config.toml
n_layer = 9
d_model = 320
norm_place = "pre"
tie_embeddings = true
init = "trunc"
init_std_up = 0.0339
decay_fraction = 0.661
final_lr_fraction = 0.0
batch_tokens = 65536
MLP neurons of a small language model. Each row is named by its layer, matrix (up: input weights; down: output weights) and neuron, and shows model dimensions 144-271. Each number is 50 + 15 x the weight over its row's rms, rounded and kept within 0 to 99.
After each neuron's rows, "fires on" lists the tokens most often at its 100 highest values on Wikipedia text that the model never trained on; "fires after" lists the tokens most often just before its 100 highest values on Wikipedia text that the model never trained on. A number after a token or word is its count.

L6.up1128:65 48 37 26 65 47 54 45 15 38 52 48 62 47 47 71 46 59 41 14 16 69 31 61 45 44 45 36 43 30 51 28 33 42 69 31 66 47 35 64 40 67 45 55 55 49 70 36 41 59 30 33 61 31 65 42 36 56 46 32 65 44 06 59 66 51 61 52 37 19 83 39 43 23 61 36 50 33 53 67 71 41 40 57 59 48 69 54 72 40 30 48 63 55 54 59 69 59 54 67 56 37 40 57 28 53 40 43 36 31 61 57 63 55 43 62 61 53 58 49 56 38 84 50 32 60 34 56
L6.down1128:34 49 47 59 71 53 27 38 81 74 51 51 37 37 54 40 72 36 38 43 54 55 68 58 62 45 61 52 47 39 66 59 40 59 38 35 59 32 53 32 36 72 62 54 65 29 61 40 41 58 37 78 35 53 30 73 55 60 63 51 38 30 85 50 37 65 53 72 79 52 44 43 60 42 41 33 75 38 43 38 32 67 61 18 37 44 53 53 52 32 45 50 49 59 45 45 38 62 46 61 55 64 60 76 43 44 15 48 70 68 72 10 48 24 51 72 66 46 56 54 21 58 23 44 79 48 67 62
fires on: "s" 54, " of" 22, " his" 4
fires after: "'" 53, " number" 6

L5.up656:30 86 41 44 25 49 47 20 40 40 48 46 72 46 39 71 55 62 66 41 60 64 57 50 27 44 57 50 58 72 59 39 71 36 49 57 45 68 45 38 48 58 32 54 47 42 54 43 38 49 28 80 67 27 51 30 47 70 58 48 58 79 35 67 32 54 76 56 30 68 46 51 52 63 24 42 30 56 57 65 59 50 46 76 66 65 49 45 74 80 60 35 52 70 58 59 24 48 52 18 40 80 86 47 40 83 23 57 51 26 63 41 34 59 45 52 29 72 41 44 60 54 02 32 65 35 52 17
L5.down656:49 35 82 76 33 49 53 42 72 60 56 28 73 44 48 65 36 55 63 41 27 54 63 39 30 49 47 38 44 45 36 25 41 62 51 44 59 38 36 64 37 39 48 52 42 45 48 74 79 47 65 54 54 62 45 58 67 25 51 51 37 38 78 26 65 39 41 45 50 53 83 42 25 67 78 73 54 70 50 60 55 63 53 57 58 39 32 44 47 37 62 69 64 24 71 54 57 38 54 82 01 43 39 19 70 54 40 27 53 83 70 43 30 34 69 56 52 61 88 55 44 30 61 56 27 06 14 34
fires on: " " 95, " '" 4
fires after: " |" 48, " the" 18

L6.up771:66 56 63 41 64 72 21 52 55 76 39 61 64 42 52 48 58 65 44 66 61 55 59 56 25 53 46 58 63 54 48 37 45 44 59 44 62 38 31 41 33 63 71 56 33 42 47 41 33 44 50 60 21 31 38 57 73 68 70 58 62 45 47 69 33 40 64 41 52 24 71 43 48 47 23 23 26 43 51 63 50 72 54 61 34 47 63 54 65 33 33 63 47 21 51 31 54 79 64 39 38 47 56 18 49 37 50 59 72 73 43 32 37 40 71 72 55 58 44 54 28 36 30 45 39 54 50 50
L6.down771:52 33 37 13 81 31 51 58 58 15 74 45 45 39 55 70 58 47 58 49 59 66 63 38 50 35 51 19 51 55 45 42 44 73 40 42 55 57 82 60 46 60 51 37 33 72 45 44 55 56 40 64 58 68 29 56 70 32 45 59 72 81 43 66 59 44 35 57 35 55 59 59 37 64 52 42 70 64 42 55 34 37 29 33 58 36 48 42 38 53 42 43 81 63 61 67 32 58 35 48 17 49 53 46 55 53 73 48 39 43 56 42 59 56 66 41 20 62 68 23 38 79 48 78 61 67 58 85
fires on: "\n" 38, "G" 16, "B" 12, "L" 10
fires after: "\n" 63, " (" 19

L6.up54:64 51 82 64 44 64 37 53 59 51 54 43 38 32 31 56 32 48 37 53 55 60 22 27 28 37 36 41 44 34 60 88 60 36 25 51 35 65 65 49 39 73 47 66 71 41 55 27 51 37 28 75 34 83 40 28 51 60 67 42 22 48 42 41 52 59 31 55 49 69 60 57 34 56 85 64 55 19 48 23 47 32 35 56 44 64 44 59 49 58 61 44 44 37 50 51 51 54 40 60 20 65 36 27 52 52 66 74 49 62 49 56 53 62 36 64 39 30 67 59 52 59 55 28 64 58 39 46
L6.down54:31 61 76 58 50 42 37 70 49 50 88 51 40 16 29 67 47 47 42 47 57 50 50 53 44 75 56 49 38 37 38 41 61 33 16 51 42 50 34 48 74 31 21 71 42 37 55 68 63 79 34 43 70 41 67 55 60 52 46 57 69 59 36 53 79 35 12 50 50 67 85 46 49 79 21 37 34 48 67 69 69 69 40 62 44 71 13 45 50 54 47 48 68 30 37 81 36 48 57 40 00 30 62 49 50 73 48 21 29 43 64 49 67 57 47 51 56 51 37 66 52 38 45 70 44 58 59 41
fires on: "\n" 88
fires after: "\n" 68, "==" 12

L5.up1800:59 64 67 64 50 64 60 51 47 72 54 66 36 38 40 47 45 68 42 49 57 46 37 47 49 54 36 65 51 52 26 29 56 51 63 60 50 48 84 54 50 66 53 49 65 43 49 54 33 50 62 58 74 53 62 24 63 18 72 35 54 78 57 58 54 65 34 26 45 61 54 44 63 28 48 66 39 64 62 58 45 50 79 77 42 42 64 48 63 39 48 35 24 66 42 70 47 36 52 74 17 56 73 54 57 42 46 51 44 53 27 43 58 60 36 31 73 43 52 37 51 55 39 36 27 43 27 29
L5.down1800:55 42 29 32 55 62 23 49 69 41 51 30 30 40 41 56 76 57 44 38 67 51 57 51 29 46 36 15 49 26 55 79 39 49 41 42 58 76 54 64 16 57 22 56 21 45 20 52 44 89 57 57 64 63 33 57 47 77 55 47 48 57 70 41 33 71 55 66 61 37 42 54 85 59 49 35 71 66 44 52 36 48 22 40 32 85 27 40 23 52 46 57 27 47 46 46 69 53 57 63 40 51 38 39 82 42 40 47 49 51 48 33 47 25 50 73 70 57 35 55 53 71 39 31 57 26 47 61
fires on: " Japanese" 18, " as" 14, " Chinese" 12, " former" 6, " English" 5, " the" 5
fires after: ")," 20, "," 18, " known" 10, " (" 5, " for" 4

L5.up1158:72 33 63 55 35 71 51 28 79 62 53 56 64 33 29 37 38 54 14 47 65 10 41 46 55 52 60 56 87 73 73 50 63 33 57 24 30 35 52 40 47 19 45 85 47 39 60 60 29 46 47 56 42 75 43 72 50 65 65 60 46 69 48 34 66 29 55 53 65 30 45 84 33 35 58 58 56 41 46 67 47 38 34 49 55 55 58 25 56 43 43 42 86 29 45 61 75 18 54 64 61 57 28 51 30 54 62 65 72 05 56 54 68 29 64 35 36 49 45 59 34 61 53 47 51 26 70 05
L5.down1158:69 44 63 50 35 53 64 34 57 64 51 45 73 37 44 43 47 63 76 73 36 36 38 43 21 45 51 64 51 54 45 44 64 20 27 49 08 78 47 49 54 41 49 47 21 36 57 35 47 55 48 59 54 45 49 68 55 72 48 15 60 68 47 43 43 38 44 51 36 21 61 45 51 66 69 74 34 63 32 67 42 38 55 63 52 54 59 38 37 25 58 83 55 54 36 64 54 57 50 60 46 40 47 72 67 59 67 55 59 72 17 29 50 00 63 65 64 51 55 39 45 95 68 28 60 46 56 32
fires on: "\n" 81, "y" 4
fires after: " |" 51, "---|---|---|---|" 29, "S" 7

L5.up1014:45 46 52 45 28 45 45 52 50 38 60 44 69 64 45 62 59 43 46 57 80 50 41 36 34 62 91 58 42 40 53 43 39 32 41 35 57 52 16 53 43 57 60 61 41 61 38 62 34 41 53 52 37 61 57 35 50 23 37 34 37 56 54 64 66 44 61 61 37 55 82 55 36 72 48 64 72 66 43 50 56 50 17 68 47 57 38 57 59 53 52 44 42 47 28 53 63 62 65 58 71 64 69 37 46 56 75 71 59 42 39 64 78 48 63 65 63 27 45 42 61 37 39 68 42 41 32 26
L5.down1014:51 53 53 44 46 56 65 62 55 59 32 34 48 30 41 28 50 72 47 34 62 33 41 74 49 67 79 30 51 31 65 43 50 54 45 33 70 77 56 44 63 73 32 78 57 41 58 27 75 43 52 56 62 47 58 28 63 44 28 31 65 33 52 66 55 44 63 38 45 44 57 33 51 39 71 04 46 47 60 09 48 50 37 87 49 55 45 24 42 43 60 23 74 50 34 58 43 48 52 52 32 57 56 55 59 51 77 25 77 43 43 54 49 22 35 61 72 52 55 71 31 55 34 54 54 38 66 66
fires on: " |" 34, " " 8, " 2" 7, "\n" 5, " Division" 4, " 3" 4
fires after: " |" 41, " " 8, ";" 4, " Cup" 4, " Division" 4

L5.up976:54 49 46 52 64 66 81 42 50 56 56 56 37 26 50 44 45 45 62 32 48 45 47 39 37 55 77 36 72 49 22 63 60 56 71 44 63 49 44 66 41 24 53 35 27 59 67 57 37 29 49 87 54 68 35 62 26 38 45 69 58 32 45 62 36 65 58 41 40 33 13 65 43 71 46 37 53 57 50 72 53 50 40 66 49 66 53 44 48 67 44 64 39 66 33 62 50 33 60 26 31 58 58 41 40 40 30 38 66 43 46 71 69 46 65 45 52 71 17 45 74 73 42 61 40 16 67 34
L5.down976:33 73 51 53 49 57 24 39 66 51 40 32 85 71 49 36 68 71 23 64 41 59 51 41 46 58 44 48 42 46 50 47 53 45 59 32 58 63 31 41 79 26 57 46 56 44 56 46 49 62 32 38 53 36 63 38 33 63 51 42 65 59 56 28 75 34 32 51 61 44 51 54 59 39 45 71 60 51 57 76 42 69 50 53 24 23 39 85 44 51 50 18 51 40 45 48 25 50 44 27 70 75 52 63 67 52 55 63 44 63 35 61 31 51 35 49 12 32 44 68 39 49 58 62 47 87 60 50
fires on: " the" 59, " it" 7, " Bishop" 4, " first" 4
fires after: " as" 33, " of" 17, " the" 6, " was" 5

L5.up1822:68 48 36 54 38 59 68 42 35 66 85 71 34 54 56 39 64 46 25 37 62 49 34 94 65 40 33 32 50 56 47 79 42 56 29 54 47 75 48 29 49 58 43 54 31 38 72 40 54 29 42 53 28 43 34 33 45 55 80 72 56 35 19 39 47 36 47 50 58 59 44 50 40 79 77 59 57 57 57 45 80 36 75 67 40 42 34 52 37 83 38 74 45 30 45 55 53 55 37 52 51 58 55 42 23 55 53 60 45 06 48 44 38 37 61 68 36 65 60 50 70 51 65 43 45 58 75 49
L5.down1822:60 13 59 49 54 66 24 87 43 58 29 65 52 46 47 56 58 39 70 77 51 30 43 34 58 46 31 36 32 42 36 38 49 53 20 45 39 66 46 59 18 48 73 39 59 65 26 54 27 27 69 52 74 71 59 42 48 44 40 59 42 67 33 46 51 52 66 33 54 67 48 43 48 57 41 34 53 62 59 70 39 53 55 63 42 67 69 52 62 32 48 54 72 40 45 62 50 62 58 36 21 47 57 49 55 51 61 58 29 68 42 39 35 59 33 55 50 53 56 32 44 32 44 73 42 56 41 41
fires on: " " 35, " age" 6, " following" 6, " only" 4, "-" 4
fires after: " the" 33, " |" 27, "The" 5, " The" 4

L6.up856:69 60 15 53 47 57 56 58 73 34 51 35 58 38 37 61 39 35 13 52 34 49 47 52 43 41 50 69 66 68 52 39 61 43 54 37 67 46 71 72 61 56 42 49 56 33 73 72 18 25 54 49 21 40 40 28 57 71 42 72 64 48 71 79 51 48 59 65 49 38 52 37 57 71 54 58 40 40 49 48 38 44 52 25 67 44 40 45 79 53 75 56 51 36 57 40 68 17 45 35 60 52 56 73 68 55 55 46 34 73 32 57 24 38 46 25 30 71 50 60 46 58 55 39 54 35 53 42
L6.down856:44 90 61 55 35 48 49 69 29 61 62 51 58 52 86 39 48 45 86 50 43 65 50 59 31 51 46 45 43 47 84 52 53 62 49 46 58 23 62 59 35 48 28 70 39 39 43 42 59 47 47 66 69 27 61 59 60 41 63 39 54 53 49 16 40 51 64 38 38 72 51 78 70 80 53 37 35 49 49 64 26 60 32 65 48 64 67 47 50 80 48 81 46 52 39 47 76 30 39 52 39 48 36 42 51 23 11 41 51 58 63 26 49 28 49 56 38 61 54 49 43 28 48 39 78 43 57 60
fires on: "\n" 71
fires after: " |" 49, "|---|---|---|" 11, "---|---|---|---|" 10, "|---|---|" 5

L6.up1198:57 36 42 68 55 61 77 42 61 58 78 44 72 22 29 64 67 39 85 45 14 48 57 67 45 39 42 45 24 43 25 37 65 65 42 64 58 53 44 58 63 48 58 66 62 55 64 48 37 60 56 54 56 40 36 42 32 72 51 42 52 58 39 60 52 34 62 48 57 55 36 09 64 25 37 38 48 13 38 45 52 37 49 58 54 49 30 57 45 48 50 50 73 76 28 52 64 52 58 37 44 37 46 55 71 73 25 60 52 35 58 65 11 67 54 62 29 52 30 65 56 55 75 58 57 68 38 55
L6.down1198:48 58 44 24 44 57 35 32 05 55 67 38 68 76 55 39 25 40 51 48 31 47 67 50 54 45 65 47 47 34 57 41 41 36 33 26 53 57 41 56 27 40 43 34 25 38 46 94 70 62 64 38 63 36 59 84 68 62 73 72 45 60 46 29 57 54 39 62 59 61 61 63 37 61 61 36 80 85 56 45 37 57 33 63 26 70 59 35 46 43 60 46 43 37 41 81 44 63 66 68 47 51 46 46 72 50 48 74 47 27 51 66 32 60 71 50 75 31 51 51 24 23 67 71 56 19 30 18
fires on: " " 69, " —" 17, " Free" 5
fires after: " |" 98

L5.up404:37 44 37 48 55 66 83 56 61 39 63 69 65 60 57 51 57 37 41 36 75 80 58 78 51 66 56 41 55 57 51 47 48 54 64 32 43 27 30 67 22 65 50 55 26 40 28 25 38 75 50 35 52 68 59 65 43 76 53 78 58 40 36 64 27 62 47 68 57 68 55 24 29 53 65 51 34 45 48 57 58 31 35 36 36 41 61 47 39 16 58 38 55 23 54 42 46 53 85 36 63 41 61 57 48 81 48 51 42 53 79 47 49 26 55 43 17 45 56 48 42 72 54 48 62 50 59 72
L5.down404:58 36 43 78 36 48 34 66 76 44 59 29 51 46 52 58 24 50 40 85 34 24 36 43 31 50 57 55 52 63 55 54 57 36 72 45 91 38 42 52 41 45 63 53 75 45 67 69 60 53 47 55 46 39 44 58 60 39 52 49 72 60 51 47 37 61 64 35 54 42 58 74 37 55 23 52 27 47 27 51 42 39 50 60 33 60 53 47 83 37 43 63 84 11 37 46 40 42 56 35 54 40 37 66 47 43 56 43 57 41 46 63 53 69 54 70 64 77 39 19 41 29 37 59 71 58 45 25
fires on: " the" 27, " " 18, " a" 6, " all" 4, " ±%" 4
fires after: " on" 31, " |" 28, " the" 8

L5.up81:40 58 56 53 61 65 60 24 56 43 47 46 62 34 70 39 28 17 58 25 41 44 40 67 44 43 59 64 30 55 22 58 50 39 39 45 32 59 62 51 48 48 65 43 31 42 54 55 24 66 60 50 29 59 54 46 23 51 69 45 73 58 23 48 41 11 38 60 52 72 59 64 15 67 44 51 66 18 40 85 72 36 76 60 46 38 40 48 44 52 81 50 55 68 61 46 56 44 80 39 40 56 61 45 50 50 35 50 18 38 62 20 41 27 68 44 32 41 40 45 33 64 60 48 44 48 65 52
L5.down81:50 29 62 84 36 53 48 47 58 50 58 48 58 44 75 44 46 61 99 36 27 25 45 48 53 56 33 71 39 68 65 45 75 62 27 36 38 46 49 56 46 37 60 48 60 63 59 68 53 61 57 65 51 23 39 43 45 29 45 83 21 58 63 19 61 29 56 36 82 58 54 58 53 64 65 42 67 42 60 35 52 19 59 67 58 76 36 70 52 67 44 36 40 36 36 59 52 64 36 51 44 58 47 50 46 54 62 39 59 73 54 58 07 42 46 63 56 68 44 47 36 54 58 56 43 57 49 38
fires on: " " 99
fires after: " |" 78, " the" 8

L5.up830:66 53 54 71 30 58 43 53 42 78 48 35 60 44 19 71 32 51 29 49 52 46 35 61 71 59 32 60 34 43 40 37 52 31 45 51 50 43 44 52 43 36 53 41 52 52 45 36 50 56 41 41 89 52 52 44 53 72 69 46 82 50 58 59 42 35 48 60 62 76 70 79 59 59 54 46 59 33 34 71 36 69 50 65 57 35 38 42 38 55 50 48 76 34 32 65 78 50 35 58 44 52 23 44 58 50 60 66 60 57 40 70 60 35 42 72 65 52 58 64 30 57 46 51 43 54 54 78
L5.down830:63 38 26 43 50 53 47 59 38 41 55 50 36 36 47 56 54 29 44 43 54 43 78 30 50 28 62 41 62 70 41 33 55 69 61 20 51 59 50 32 34 62 45 27 62 49 71 60 49 40 41 55 24 88 39 39 34 35 50 34 26 72 33 22 67 33 61 47 46 66 55 43 56 30 34 48 74 70 41 55 47 38 54 49 65 62 32 77 59 61 75 37 58 37 61 50 28 38 58 48 77 58 31 27 73 56 41 49 72 56 46 18 46 60 31 53 36 59 43 35 65 35 68 54 49 36 45 49
fires on: "s" 62, " his" 8, " that" 4, " each" 4
fires after: "'" 62